config.yaml
head_dim: 32
norm_eps: 1e-06
attn_scale: 0.177
init_std_up: 0.0235
init_out_by_depth: true
schedule: "cos"
final_lr_fraction: 0.0
batch_tokens: [65536, 131072, 262144, 524288]
MLP neurons of a small language model. Each row is named by its layer, matrix (up: input weights) and neuron, and shows model dimensions 0-191. Each number is 500 + 50 x the weight over its row's rms, rounded and kept within 0 to 999. Numbers have three digits each.
Before each neuron's rows, "fires after" lists the tokens most often just before its 100 highest values on Wikipedia text that the model never trained on.

fires after: "1", "8", "2", "4", "0"
L7.up606:542559516513603428395484448533469445526541501547539485566418522476462569456475478466495474461508582552375542495424505576504548473431604470558465467395506465524521487499538416485479544437472493460511472574522517511518473517502404560482490477556463485448411485591500456471454526491545437471440378425457555551487433436606468373544540538486461494471530578480521496541568552511502418466478544433561506496528522434458530465417477414512644583527516463571553478524532513477408456490508469448568585459506479503473644549506527528531519443452557552532512489531501514487546568533483530480

fires after: "1", " ("
L7.up283:487566517581573495490525411429513468490493471504486456535472481655506566518442494515499450546467489478589343478516407510552503536450583509409439477522532430571492515518563505496549441518439471472439503489465488508464546530448547475524475506531504573470559514424445584558442514552449554483479510527498462474501501536534529460466508489464525426473493454529474454439560526714473470418506461481536575497552539556484473491489468421460455531576529531463421418469474454528516571455521440567421536521439508559507451433565534424469453568445549467563497539526361569531579457489453492444

fires after: "0", " of", " the"
L4.up512:458554536453424449520521495487541493494518409493526578508567442529473453425465505522589455493466492575512466551555493480520425499573436616502569430572489480483525549576483563610465531490552491466503499551479517493558545476488504499448468540507539418578523519540609480478503411491452536493575530378395513421583448424547478429408522492397523515505499532400534505471433425513496475548446485549527524537528500437534545447603440508510502466572518500426534442505578509543510540515531403538453511462477451612535502524524441381529536491565541528520529501500531560508540478444422629417

fires after: " and", ",", " of", " ("
L4.up730:542407472508537507469520565506493468437506622510501506513504470513508463504504501528441539464448530503472488450509469539475551518499570543334589535502526543480499452526503501472545482612539476457487468514568534529473502583447413435363473514580535521464503498545479493426383563478446453474474475518617527509558440444540431448518500442376485540574521517515511500590488436515485509477482433446473400504537471633499546469604396506447524578558597497618559490535507504563495493652557549623562537492474510470577515547544506518543511474501509483514512509498512488542511538533459549522

fires after: ".", "\n"
L7.up601:593410544465500515478462586542520526509545536507622555548518464572502375520520443502451539483489526458431602465454546468433494370499396494457476415465552545542513395448473451481496450483510422534590452434454492532544513507494482492460483506465489484517434501519435519468509431529481478566565424510486561487453443428499525427461386546615480584471507513460474450426518500386508547483438512419495550447531492477458481514431499547443587600461477521542583486570559526574478480568499465455518463502520497442543557544406500536533584512524556443456491432502603515559501491482454545426

fires after: "\n"
L7.up239:492506557529456495503481479594614508559557512415542385503546505550478536489542501502584560454474418481496465521429561463482454472473476465553486508451489428464472435435520439485482524490461464526458478504589576516501540480495516516428459575586479461319443471473494462459491463509501518556492527436449405486586532428562550477421546553627507429510462498451424433518552545440543557463570569545470471470532434465423471537506523480570562460495442476532472556595485571407527492454468477505473528494510531514583592464552474468524487546444443574490554417511546517452529570453408475384

fires after: "\n", ".", " |", " to"
L4.up415:460490479506463546450463497553512432555430494497580544592513526485489534450444491530545554578473501512424547450489457526500534450503427442367471532471486423483515487525535538433460523482475484428490488557472543470537550478484428491584515465458551539468525458468544549498442612547518519466549429499608487577436479527558539494527563551423546506494507566462553518478354496531475573579475588577496556589521456539538421521421513573577580489556512518428526543481555578605483498424500542567568525582521457480432444404457435483550519456539483412505500474523460596462470451438547487613

fires after: ".", " as", " age"
L4.up716:455558401472461478434533508518482466494491494455421481604495640545490485490510494505608480463522498456478523428566412576454534526469472429453439557423537536457496502523558535527572499552473500527511448512525619581446477572495446535574521514492415602504454481528538550568488622529407463516514444591501491605476581451519512409531436508492456522400550446443527395535475475546477483433482482458435450491555549553560464564492533573491543512577513491558460505491471524464532463456461520460479470463432473356414582530532542451466489425462507423547504524491513504530482395533527447519

fires after: "–", "-", "|", " U", "T", "E"
L7.up532:464460411475463505523542551522439552569441438369601478408476511439483562482524511519502467451466508537538536530491503523566476480432551445484528478570443410466485448493597417521443556578451562487429582557468568452491441551434521501526639467528357550493508451529503484539454484546532589521578545515531474443403523468421584478464443510439593481467507465482430466479493409528556421504482508506526514560494427518452573540559461493560537422518500507551496435524436514421530487460555447519531571492541447466510526416399474484501480472438539486499563431533487463601490575490565500476

fires after: " ", " the", " U", " The", " to"
L4.up291:456555454514556447552558596432477546471563494513478508553512440475479469381444478486482461490481489529618379518484480483494457536497477640595495502477530476587530581535436587593511470439521466505480509487517482479537424472497509563439504582504556437532615612459478472446525434500496547513479481521460444525458456528575422453476481452578588492425510544490430456533517495489484499535447501504507632474482450432497658436568445450501559415480514554423496528565487507555467414477481503441537496390485547481443466559497438421469558530547461562480513566468452513474477484485498516432

fires after: "2", " the", "-", " other"
L4.up618:416488503533403503503401546495516590536478475521547521513422489468495511515468481501558458487506461617489475500410486625468609542603459516418489490559469473510446556449498620491529496501577502533541487538524647503505578534465525593384512578482475567579492458579459443527441523568536467495513582486494515511542529519526518485379509456457527427432525500474475544477490475495486417490470494486470462437455509560565503559466562506592537613574457458496541471491545465429464433539586507438468472519517512547691516496468463521491503470542522507513434507538472434580466491495456497441